Weights of a small GPT-style language model, trained from scratch on English Wikipedia: LayerNorm before each block.
MLP neurons of a small language model. Each row is named by its layer, matrix (up: input weights) and neuron, and shows model dimensions 0-95. Each number is 500 + 50 x the weight over its row's rms, rounded and kept within 0 to 999. Numbers have three digits each.
After each neuron's rows, "fires after" lists the tokens most often just before its 100 highest values on Wikipedia text that the model never trained on.

L9.up314:498501430488486554543369523541512585472499413466462458531465527485508469580443448506467547462465479595572456450509485517514576536445545501547370537537464583482451539511381511563396456523521538511487434528413477519468419537462473500515526486465544554459440541589450485455550542495475564491
fires after: " |", ":", " on", "On", " /", " On"

L4.up33:456509434396392485469487480447498517538482605560395495462483539483551439461481495523556523487556624513492581527444430441514591472531472508591507459535518509534534619478490532560511494473538574494532555473540473413499455559490530554527534436407491582561567467487441527505477473403470389578
fires after: " |", "-", "|"

L4.up361:498544596474485530427486556522551482419464511497486460493503506458458431523521509593550582466535576418567495501488418448508448621509515474540482478546492433552546533561538574531462533446477525489507488562514505424433494548500501565557526451466468512418609453591462502345482477494533507508
fires after: " |\n", "-", ":", " |", " (", " Time"

L8.up100:539499469536449483469634492404520588432471551519430566583509468589492498472464531435453555551453501600536435502421566552476464532504501500484456392470495558395441489475441509476495426468476467581517489569438450487492427504529502546498523452482567492434533495562543521390484488554445525463
fires after: " the", " and", " The"

L2.up123:537517485476431489406450554486435433440552521540514453538454513548551514578564518511571490441518448440508482586437540450554503551454483522515534497519570440471424455490494579480503468450550523469410467490531435472468439378599512535458492419550471482466527449585482452506482436519563579641
fires after: ".\n\n", "-", " |\n\n"

L7.up113:560509483523572504433504476400481503440489551413602514524582467397512484493522524539480472484602415502459568528467366512511488481500511493505491466644433559527616507453563525452378527495522478572446549562464554513547519530511462536515473448500513548468493506510475491517475521554499500475
fires after: "\n", " Candidate", "-", ")\n", " a", " som"

L4.up583:556439498496549480523548554579409543477509548545497489540574532481539497561395589554414568479554569504518422507405522495481474505482439472550537474503440564517535454496544515550576447603353459489507478594541429506462445503492525494441544500437481540595529447451477406483494507495610464505
fires after: " =\n\n", " (", "\n\n", " footballer", ")\n\n", ".\n\n"

L9.up256:551478409520545427578536420500503601530545504470502538531419540470456442508572509543534490512602477549463547609512511456513577497503597452462454529556525566475484511376557389513465507493525564534510547591370522456478500519469538494440443515543521541431483542481470394469462453575530502394
fires after: " the", " of", " in", " a"

L10.up224:470465513484541634468521484379464595453588477401484521496439506499559624567603545485468479550617530524629519444535521502471572556421560541462545491464499484395515547436515522510504460500531586498463502429474524458461509481465504480523495476496453525485584475448579502511555531541453491505
fires after: " ", " |", "-", " Chart", "^"

L7.up379:542606471589431534511437561487470558475541561535558531429456574556511446502463524607467387523588513429511446410498502461548539535554549587471520524444456508534517516463476576556430543547447481527495440483487447485433387462404490432484487469497412556493471574530525509542609533518448465500
fires after: " a", " an", " professional", " un", " "

L4.up20:468556495509471433506589490536452449526517399542515502554571620498523507501407635511496486531484433506495493470423541538439501579531496507413540539618480471469565509490489464503518503531474493514460544493589481487504529448502517470507461492487505555422460455458495547526490547480571449391
fires after: " ", " (", "-", ","

L8.up95:545549460460501533525473412418551476314514518527422528531488586516458498458555416555425540446525537415394483598488511510521578483483407556445515493534498463481543521474516559432486442431526474577501424475452502545515471567550559421611460534544488399558547614504464492483531561516569540547
fires after: ",", "."

L4.up476:509537495548513572563403549439523485520465504507569560500546498450465402498519466417453605512532545651402539492484443424537519494492531505535496495598527480445576508470555437404504524402536458554459473518472471514509470480516509500488494434586465528487530462449519515520431416541549551545
fires after: "In", " in", " In", " July", " March", " June"

L4.up244:478506407546478571469477581491478552571532512492479464473562490515459517549497561466444525397454548539495498534423462452510415532530491431511495476384488566511493591442505592515599590501530498427466474389546499570427489514482426546439399449482491537540539679534523552499446445580493437576
fires after: "\n", "-", ")\n"

L9.up252:606518554493529567376561472509517490429504490474570601504526524507514454506541552497486392469456529490519526531573483463547410526567508486532642507520490489544601429407492465501530517464476504502492397545442437516515525410430417457501553596430586505447646433477588415582506501463389462514
fires after: " ", " (", "-", "–"

L8.up106:491539458502437486431475573442454509488548538532504513513563435383529490618439511436401511550521587491547459513500509512436542503416490513529616582546589511431446522491550536436456525478485476432489472556536435454503531478470551468570462467471541548540592466424519468499570484545486484467
fires after: " ", "–", " ("

L7.up448:497443488510447557515488509437475511494466515458517523582508475562452467596518473535480463453527476475477498453609612535521534481473590515465456499524537559468527494512429442475547481482496459470482448443519564532537530500441515507543568592462516462489457493530598493494411567486463473396
fires after: " to", " would", " can", " so", " not", " do"

L2.up574:558543508460549468536482531575461467543510486471640513490558488574406514539525485494559480471415559536496417515416502545501373574484532515461580510504495540431420497515572449508521511433470460520560505550530482460508467475663472461513556488463441506477528522434478478407504527490530476527
fires after: " ", "200", " ("

L10.up44:567509560545439444481552432539592528497461504516407495544490496552491410563523539561521436405427479616530541513468571567508427507456483508409420417505481422385536402517513509423491462477504561468496492458538533529515494610475459557514518541566452533483492516640469462475520513511509526474
fires after: " the", " The", ".", " that", ","

L10.up434:575474461461467484468503532551500495392529471569557495434466483491540491445450498569517537544405525528503519493562549441459624482447473523510395522505493458428550513490554570490447521420525513580540504403503578350488530526475610499585446539507557512468428524484390447535469476508433541473
fires after: " |", ","

L4.up162:570535442547454522443461462543541575512568615492528479500601550494465484599501536486457532485434518491385463466476479495490490568455557490447479464490468431553591542463465499389558440452504618526490553559531453520460397447471487512504468406634473571539488544557503493476457455469469542580
fires after: " in", ")\n", "In", " In", " June"

L8.up122:539530508508526468390568501444459608521626521509531517440520484451497484486467540509441512408569573477514414493494417520507450552561522510489510463492553499559522486440421510510491485500507499498456515434549479434533458600497552553611477451516441483438568472521475505485419534482592480464
fires after: " |", "-", " ", "=="

L2.up242:524442500458481419544449511497483475483526518505474560527563453535531506569549450543493566381493521530435514597400458417528580493557496603626569492475412485505497465555427492482555497474526573500519609444527455557437439520468444510415510516503475523590552617537513503496532515485464446468
fires after: "\n", ")\n", "-"

L9.up394:537429478546482527428469501426458510497550434490486436509432428554556500563439487512507496444512504507554446496537413480565451512416496574562471540592557500505452468493492488534505413447580557492489541492507467440487476551554393488568474524574571516539493466559467398535502540479559509478
fires after: ".", ",", " \""

L7.up603:408393553592520546528472470579524503478532543542557472482475502483490453507553547476432541500556534559469528503519478553520438538557542451510563573501504439462546423444535458509373434431518539516555512596580484390448523469538532530620519553480535510554471497415476443445538550575515444443
fires after: "|", " ", " December"

L10.up395:538506479492467441548477521553553518549457479601606412471448470561497485561456499518475521499528520444544529428466468498523551493527573480506411428481509530510525513470520541482525542467469538509495523479525491540408496439530499571527436480493495535443489516528442458585482611500508599471
fires after: " ", ",", " |", " was", " $"

L9.up118:485456563477481456484471467443535613500504551524445552494594520498600439449475551561436440505498553506523497504501514534450559612462517578398514541543481491550515527521419509552474444576436554390472506537523490586445606441474475534520475517543468517426547587427481494537589422539515543531
fires after: " the", " a", " A", "'s", " "

L9.up67:581484563506524494515544516393424459484517551514507428489482486527390525569520414483531413503562559499470507425441508498553537568409456564510603562530519440588562461555504593466515452456574524442442446440531479520453476407481547534545545489448550481441625523487489474499460534554545578503
fires after: " of", " in", " the", " |\n", " ("

L4.up181:479519572585476469472454482549510484501399543469566447483536571485587436458446482435526474471520524508522537509453431575436543547532549400598541523517429468509478454507530526469497477443546524461468385506468464501464444611524432450498489514459576565542437469524460458523510499534495442457
fires after: " ", "–", "\n"

L9.up230:502595479559441468505506473601534490448476514501495486502500472461510547592448518545497401440443503602437577507513548492523492599422458473489471440492509500504455501521456532460514445468485489486439475497444449557514528546567445549587503474483575555569526505561585400455550506508531427474
fires after: " the", "0", " The"

L4.up529:487587453544498526552585518450481594504558467536524500459479535494445493450555526476480555536440566512513580476557443486537499452528515456501358497438502432533594552464494652535471494542502529458591444545556401506505474591462575554518515522422500531470489519550492523487613547497563443493
fires after: " ", "%", "0", " size", " |"

L10.up279:549476464521528522421497517563492584485481450509505442493407452497540459543518509481485590507539494501511527515513401485461481558566528488468477462569543552520495612525524481533434468514470474602430581456524577531558374553429498534468512485492529579513488401549487434495491507487530512565
fires after: "==", "-", " Ref", "\n\n", "2"

L8.up41:610456485536416390447491553514548480481443470554475554554544448467438487517482470482530387491433474535547501479501531502502524534477519477564514378502484600497464527386546473495447502469461477522588396348498482486503567509583591498476596532502563485446512522556461543513470464521484469415
fires after: " to", " would", " can", " not"

L8.up433:501426446537385487534433529467417530520523453539458492452580430502448426443419570491509537524490473578556501492573518419550525475553483453520507528570538497462493606497447454528425500505462566526559537605489513497525428514509495480525511493661541522500478573573538366521442440497439430461
fires after: " the", " in", " on", " an", "In"

L7.up220:533523478452496441549490640528495497449500531485517423512463492548440486455445578554586410511493551570509488584476521573514471504473555469472440478486532370441503512482540547411419535386433488467491422521460505472502434439496451520443530429436458492463415520551515471511464560566470539541
fires after: " and", " that", " the", " but"

L4.up170:454559519496446511609487522497480539413509552422599468443573588578527410460531497515525393458554499539441472465440500466460616475512414584528600543526523458474562528437456453529454526553478542506520606452475472575458492448525529549477564485458503501497454503486524469475592528525385562488
fires after: " ", " a", " the", "–", "1", " his"

L4.up298:537507564484481570513505553582491442501495508466556433559491489456552529422471422499444464584419483499521486493539516497459513512473461479452569572529522500556356506497427553537499470532558537523419501479491433536480541513464507453505506485430492593493523393403509494509455346538465524567
fires after: "200", "199", "201", "197"

L4.up436:446493411532572540466477494566429404491452565542514507539491493597495417544451565477486604493464488479515538580503463552482560461579539481526568528471482525470432475444466614416527519443434405544541465466465518406429523600543540520512488474524496542560577581440489496499465553547549471450
fires after: " ", "|", " Summer", "=="

L7.up390:460476509440563488491477402581558507467483532534457586539473473557529501463555516470491547438460514465577508551481575549415461485590565505501500543522430431555470519464416501455429446385456523550565512462494534471556404517576491586506556507489468543487472501562482510475492550481540568521
fires after: ".", ".\n\n", "==\n", " Al", "ue", " Ar"

L7.up473:590502502480455519486454458554528473422493548470477579548522495394409488561558469564423465428569542414486439425501468529492510492531573543499453442466491463470503594490503491537582574475484568488496461475438429524444575488587493511551461508554534546447546457494552543537476535610432522468
fires after: " on", "On", " On", " signed"

L4.up122:448417497553474426447581483528448442534571503570590524530557549529486528419554574527462547412523502456526454482533546565518461557526429448526595574494428455506566429484476538433505504542551430509481490523452566439503525491545474450523505490551488511498502449575466501442510451578584448552
fires after: "|", "===\n\n", "\n", " ===\n\n", "==\n\n", "\n\n"

L10.up115:534485366326572539558480490504475563525543470516441541533422569473472498431505421626536521463435502557484483519512517511508522501412540529456465465492425617443545502436542535483447520596553524521505477556475484482523498456548441479525487528534476527570476532473485470516465467501460516452
fires after: " |", " on", "born", ":", "On"

L4.up292:428492487467533529583491535388500461539526514539492560562532533578496440475599517504485457408493530482510479537427485431464511526390601513562595466455487590486521439405544518432553504523463424489528542466537521556436591484552479504487536438491534495477557420500491437570537534548429517544
fires after: " |\n\n", ".\n\n", "\n\n", "==\n", "==\n\n", ")\n\n"

L9.up391:492506488473537489507511442415597528511528465416542450481550536505464520417531488576472441510381536536484506493620498460503491471524581446520439455533581506496575475545526519449407572562562457553564486391513455493526430592509475480505399525470457558557552488524429543489456495481492523412
fires after: " |", ":", " with", " number", " cm", " —;"

L2.up490:504519508387461466509471497542577496438541533621507542529384526582551466490560502570462512420508503490359482478470432533522469466561463474512536550489471490497540497447430479436493512451662592461488449465425484509532541548514569463437509478591473565536523526573543419542531478479552468506
fires after: "\n", ")\n", "-", "|"

L10.up544:488491566540514514538638640583487564505432489555497461412501576513473475480484543473540398424531464464479564451412458573525589473538545581446522519509496537534519444538492609456408472528535453514578477499511498519402484423427487498483517513461568642413556513610471557471464587470517543529
fires after: " |", " ", "%", "\n", " Candidate"

L7.up377:530581574579532454580621644547514511422565509478518419504454504480420493474508509543488436477439619540479424418410557490595499567512505522460479517462412496452498464502512539494466480408489499595482563342566615520515475540501506498486447576443504505457480529546487524544512507443490441504
fires after: " ", ",", " (", " .", "."

L8.up478:503546495576469408501417473491569433539520607493587470559575451581450537490454451434450502575575502554415475555530434381553519545529470444603489496515519536518495464522481599413480472518452431527492576532597565520453446509524543399486540497505475478432515549404522488498488482496452507529
fires after: "202", "199", "201", "197", "196", "200"

L2.up418:590464460457496523459543487542406493474530542489459479470564480481556482491496656443469525457532574547496473410537531514507486582542521534623551519506486474422492493462499391520496580493444522530457517508551461504453520480526501486500443432461614542469459546409493435516481492469468481460
fires after: " ", "–", " ("

L2.up118:457578355487452398537446521453465434541539513450483470443526600638516481559535515484509534445549483479466542560443433486420504586538445530561448434476447497595552515521445558567563566514508494506517513502527529478496479567613493512568505516444538445506472513491502533488476509447503465633
fires after: " ", ")\n", "-", ".", "\n", "+"

L2.up269:505506535532551443545444465510432434476446484521493547525575583561444375477535521571482540512505440507461495477411507526475510488481458533480532500573486562501492476534527518395488471439454466541553533470591501568437483505580494466528419502471476553434502502473493462473486598496634457491
fires after: " |", "|", " the", " of", "-"

L2.up45:506563462486479540480546493497494458508493483560482492506485559448535509548397507521427655571451581536430468517414498496527619479433464593536514467434455386501650479465510472554508539501537571443478564449492489467532491542537517529573503514435422543451514520578493525397469510508495414528
fires after: "-", "\n", ")\n", " UTC", "|", "}"

L8.up24:517498499594477541426512554547458487496454534473424504464547493492496442566429530466509479461435547482500527501448485455533513594558531491449554516574536516470592474447491522526416581468576506481557495506522483489480581401490495437493563472506524542504548471454554479536541506464559524512
fires after: " ", " ("

L4.up615:492583518535421462475503462496483518488576399508469467553473593500485541575513446456515525451456499540450439540377459467420496587436461456554530519497400563574484522416499556459504582502526524633535539556605438511479416466529493539549511541590496566534487508524522486617549460364416518526
fires after: " ", "-", " B", " the"

L4.up68:533522492478486547488542534482435520430527363514533539508510496473449505511446426561406428525456449458395470312452535441493572482465519451517490581497494491536400499483515541533429511507368517512581616514549553512497522508526532401533531546471402501499561577486567468456479544595533486500
fires after: " a", " the", " to", " by", " of"

L7.up154:570496434456482496524459447470473524516466613499413407466480403478484465477513454565500450532553514487490482532504554476523533529490427552542458490490470473463529509456537526400518465506564494446452445478599521634504563491532544485496552475565476565474621613535498430458522527540462497478
fires after: " |", ";", " Apps", " "

L7.up153:471487509472495424515506550491465438443404444512500528517547523576481475504448510522535498475494475584536510455475570562484501545557433553505474491518557486476499518422483439434550538542437464493492492529539521551491439552498535496465529407520407557570606448624541447545493458502555452555
fires after: "\n\n", "\n", " |\n", ".\n\n", " |\n\n", ")\n\n"

L2.up604:487545539448516476499436490479405437517490486572473562474503542496474414524477471526503448383531579466477474561439525517505459537417527454447560500422485460452495510468485497470466595398497499386603444522528475566423504477556546497536548558464537565534505589525516578483475430572539514488
fires after: " ", " (", ")\n", "\n", " a"

L10.up422:435474566509554435538475483546392565523522491527440534529521575478440487631475454537510453446484545488461505568522515490518480497525558466487451450521450458478490518440441531498386488553469479625446448588537414473500414480502359480530470492463490503504488523486518401500518352588512522435
fires after: " c", "c", " C", "C", "h"

L7.up26:523469491515485595511598475398489462486490453555449506509497544508460425493440488470551528513462534462514547491528547544457524528524483544562433461477342508522463593467606496470412407509530531553538483473526452558453459575467542549503527563584507472477575551511430494481503545518476525494
fires after: " the", "%", " from", ".", " were"

L7.up28:556494477470537503518522428499500555453477599587469483490426532574532451513484590530530473389557402597461521517516503461456515583499548437590627559514549511538399469421433466504469506474456492514534536503486454433485561482549578519680492388515478597527475444491470474509473536448523517577
fires after: "|", "===", ".", "==", ".\n\n", " C"

L4.up252:572513480470439493521416489599575564468580426508519489519574494476488526521479436454591576495432499508467521611484442475533533521493516426478548472540424566490553509466423521471393485535548502522486558544529510443455496509551459488524410497515496507538528363497496420526426407527545466523
fires after: ":", "\n\n", "-", "\n", "3"

L4.up224:499547546434480566408516451522484473454457509489491489468455520477512499523478521477521459607485485591567566553428486442401549593519460497448444407477478541503449531493452560535545514437499506493433538518500423543441478428457562527595440491487654563467415504429538462471499489558516441465
fires after: " ", "-", " UTC", "3"

L9.up377:535492528546491424529466571439470560445518456491570458457514430528574483452459574543494414491586474425449530437659462505528490498513439478517464412463591534487476544381506503531490505567511438539398485543503532639476462548558521527566467527406561520551515477450484525536491467512540446463
fires after: " |\n", "\n", "\n\n", ".\n\n", "-", " |"

L2.up448:480514527576494516544524543475433488498546430471503626475598490471540520564485484508471520434578504534525424469402557467530545558546453523582556536517542465507503525415488523474585544528453492500551587560572477462506462493560523549568555432509465478554530429423538446577462416449479491504
fires after: ".\n\n", ".\"\n\n"

L10.up473:558469559468470566498539469515499532379493504587527570564503515479491565515472408465476444538543527557407523592564509534471465455511585545438535449560566525494529619421566501442509492485442650520511499540472524539461476451479529565526441457610537466459581505461479446462484459534577528472
fires after: ",", " and"

L4.up425:570497528494517504423554441528528423459450537480471530487554474608418411480543525615477559477504507504537487501470398595539472523616517564465558424530484479534541483428442499467448470468534542396424522489499453501537409532591449464511511431549454494533466563554500410443536439467448426539
fires after: "\n", ")\n", ";\n"

L7.up378:542581409492441440488504474492505535437506599553503546505505525446529451489514463492474581417557442511485492465528503494500477534534492543470435522455533481510528660489457615531574565523521478513489538567546505423475491552521510592584594449410474531451559457503484406543517491414555424507
fires after: "-", " |", " F", " Position", "|", " ("

L4.up26:526545380488466461559462466507493446484447442481421573462462595534464438486512458520462530481450571426404462568509458503581473494453450448534527442593598512459513569451559456491550513537561521577526541412585546562508576603500508456524551444457533559454551519540444538531521422617459496474
fires after: " |", "|", ";", " •"

L9.up217:611453469468447558599460470539492549483500515437463452593530450574542519463549498448483530531582497513509423471489434584463559512440482435460563497510556531554553541513472500488507506451496537451497529467420400488454558459503521453643534563531591472560496537536505475536474392534482551485
fires after: " ", "On", " March", " on", " October"

L4.up633:500482583596496433410491412481463507553491457523462445510465518551510506518479600511415504522464471541509416509468508529498450504473494387453491552504488484375560558451462493486503501414554551413509448585519473555546482597512466544600560534494487458484512546506403494434547497656593436401
fires after: " ", "\n", "|", "–", "10"

L7.up0:566493548567376535514559498475473526439504459537505503595584555571558580475466501530403503474410475500534401438463509568460432424469523456493499442508512534456442477491547514497556465509600508431495392487512512411468533515640529516487481547462495433472517424595570515386517451508510540526
fires after: " at", " near", " to"

L8.up37:499382528545499499426427439559572521590518416526438448438403423557501480496473425607542531519457447578466553495600495421480584489485452516511504562620467489385474472550530525494488474463579512508433427466529560504465529600529460506511518515473554452529541483531437463403455488505497480469
fires after: " |", "\n", ",", ".", ":", ".\n\n"

L9.up372:525463474474419512475566524528405415455536575558489488523563480518505489486492446418478415454483416543576487486500499494496529429442526440533477440541556529482591514507539561507438419526475509474490460484493418565439501445510504512553519494527437500463513573539503531491496469476499504486
fires after: " to", " a"

L9.up345:535513444412548519558544477463548489437595575508519528496432396443570454483590490612391451449521441509521547466452518410492543427507581499427488399451496584540554536512471580490511419469501479637489455495416444537534514544501519537573454493464529501462522448443502571501481478499520531441
fires after: " a", " |", " for"

L9.up549:542513452509535516490539527485464510453455530457590530519571499544577485532518491521385423537524519459607505410532477473402540527472482572444439587553591501522445538453370485481600473503492451501541493533353485477535546500556508527499539453517354473516564413434515489452522538557452453526
fires after: " a", " with", " his", " an", " "

L7.up623:491444527524588530407416503444536519397523488551436480449477545442479400595499468632458474479595462472442480523544471536445511573594472432527542498434504523486510500451589501444524491413486544521525492474494403513440465535433586531548533624526493506511584564509536442535494499519446529408
fires after: " is", " |\n", "\n", "|---|---|\n", " was", ".\n"

L7.up596:570544515455572511431569525533536495436461463456447462508464455505467507502588465447490531467540487498458588471605435517490453486530470525506479454586563388533631516447405480501539517518506492506415396559523576395443495458472534488552401521502523600480593529501540484488426476414525552501
fires after: "==", " and", "===", "\n\n"

L4.up363:490514481460422450560509567555489500479496528485528431457516502625457584428500438498492573433533549565421529502428468599491431537567533536561551501494493507538539568411423513471403444539529424510467494525520545542528446588465477508509502469469411561537568442505574443479454456539531420558
fires after: "\n", ")\n", "-"

L10.up409:475396538532482489443461617526475497501511477521523471501549499522409441532538480494450509485474523454550598556484504548582423517560459415443470472517457480485540477404426492492539500495465451569476461530455476478423484503365523515471562533564552546528503426559631512552524477543453460450
fires after: " |\n", "\n", " was", ")", "|---|---|---|---|\n"

L10.up638:546465490461569477476535567496414438479421547466461413514516537420478558546484536542431496485485438475562473532469500625519601575470443526390512421497471430516509481509534481487466525471563468459471490494481465407468489588591543507509516506531534482505549471489506562527518591455518445467
fires after: " ", " |\n", "1", "2", "=="

L9.up328:419476477560389571497483511553563511390469468452535528463542500480471554475487447546557553535488505512512518413539503464491539587449475514515483474449570565486538480466485516525489491533468557524564552547410601450523582504562507418568448532483484539511458525543457404571523422564394512517
fires after: " on", " On", "On", ".", " June", " April"

L8.up51:561558521582472505535431598448500537548463491501537466457475592502497482603498526483526478481527624555517442527474501528491477560528578588483537549541608514531575504511464539441488523524449551513479482556450449527512450574403474517450435355477482458465541532551498517522492490557506488415
fires after: " ", " the", " of", " a", " among", " an"

L9.up348:535467452526520512478412478577421533524487485484522480499490522487527442611520415625523430473559567543579491496561470500489550499396511540519419489433480485561511488487585491486434478526496392523487502493534537468533488435446523457556508447480420536543503577562601503550499382452474409457
fires after: " B", " P", " b", " p", " c", " C"

L2.up445:580450509500505522589439451535546426532525406590550486538506451587458450494601538504465529452519566486486567576414494517471482469490476471545562513514491539486459538428401501421545480544562567458486493389567550469573483484545453522510418384483446495474488539366486440534562509534545524547
fires after: "\n", ")\n"

L4.up491:477505400508462482509545519487512489458568547465468542541515540494509511429506423468543569475469516493497538482509479483532407553572546459601538481483525499472496476500490603591468515478470501502301485495537530414439450530495503622478521472499438551459522508573566457484454474467571530511
fires after: "-"

L7.up563:556532526497560458500522402524497594422491542485524438516524504556539417522467571519516501548521482525549405541384508495493426419532503552532582523546523502471536456510484486485469555454443434518532497493523493527550490572546604464529580507466520544495481488489491473462470600540480517539
fires after: ".\n\n", "==\n", ".", "\n\n", " ==\n", "==\n\n"

L4.up255:509467538530549481480528477557410556433609456507533481440528505470524520468547600504460460483607449522483511563487529524482603569561515480487477514481495413507538466487558586498406464477506504500563438492408454484453447498554528503515516590451476468511544495530502483564601476480540400478
fires after: " |", "|", " ", "."

L4.up471:506534521502475481490445574381518498454537530551433530529522483475521408481576440461522511512435517567589571341511468556486500453502554460551470524545562487486457506453482463435495569439545513378515427510498492478478511566429552583462579485410522438487498555590530552447565531611586463458
fires after: " |\n", " (", ".", " there"

L10.up301:515527513524419526491514456479584528441446437569437433489473467595488545505589462544482593445503576496473509463562407540555494538445510490567537516472491584490547501434506471422493415445572444476463549548565505542494528568469461510552499590575498569482443429462514447477548441432528528431
fires after: ".", ",", " June", " July", " April", "On"

L7.up614:494499510522587462487525529515497450416457458505429550539460489574388356460493496399496552536488486478529569546469488511493458542480481488467485473431489444533523565488508509502502487416537515451557465563550473462502475507514594442485560487472490548555603512396567443439483527585546512467
fires after: "|", " \"", "-", "International", " and"

L7.up51:441556519451532476524617574478451556528524463628495590496558503424473514389457432549518427512535449510486490577510434487528627502470486428532547461436477478543526467393503546484459568424543491577458508534539500497483498488589489551492399533523561554503558431428489432521463519493505443514
fires after: " |", "|", "-"

L4.up256:487537531520544449457472508505493446544563529591451455443469525571437456494408488571480606548515467526545470409475440542494570483498478516549551532576541422466531555435473504454476500494443515403452477408473514570475458506493547496540579545499499523569508554440533417481428551555538420519
fires after: ".\n\n", "===", " (", " |\n", "\"", "\n"

L4.up629:493444518500525497478414445497518459421490519463455554511500449577548556618494462525512457490574564499477554581540522409495576522522489453397521534488550468448471557541546498466493413516410455579458424557509495489482586521386431439520464504547476537567488517561501509419504394524530476552
fires after: ",", "6", "4", "5", "3"

L9.up354:575472498501534441570424502401538578530497427582531474504495511530539536494572514489526553516484474508532481485528503416505529494478580500481490620508411562516462561522492549394441459617599507558496450519509509554547560548485480579506506550524523510526559584538525421518462409573583389474
fires after: " the", " a", " |", " of", " to"

L10.up543:491485543535468553583482523419413544421536533533525479458386525557438405541506501410568382490448593595580515552483555532461432500454622561585499515442487542488447479463413597529527589528456476519494520475539505598506451567479452542555545444517418438491465559541505488448529440480504546414
fires after: " the", " a", " Sch"

L9.up166:522534575561499440575488524472497417560497613590542585534631407486476494527497498608488530546480556537442448529520425525430550601545479444552536484465496496385396481488415570461521491470451467580478626498512493412410521482476555416526538463460553519508508484457416542503590463452511429594
fires after: "199", "200", "201", "196", "197", "202"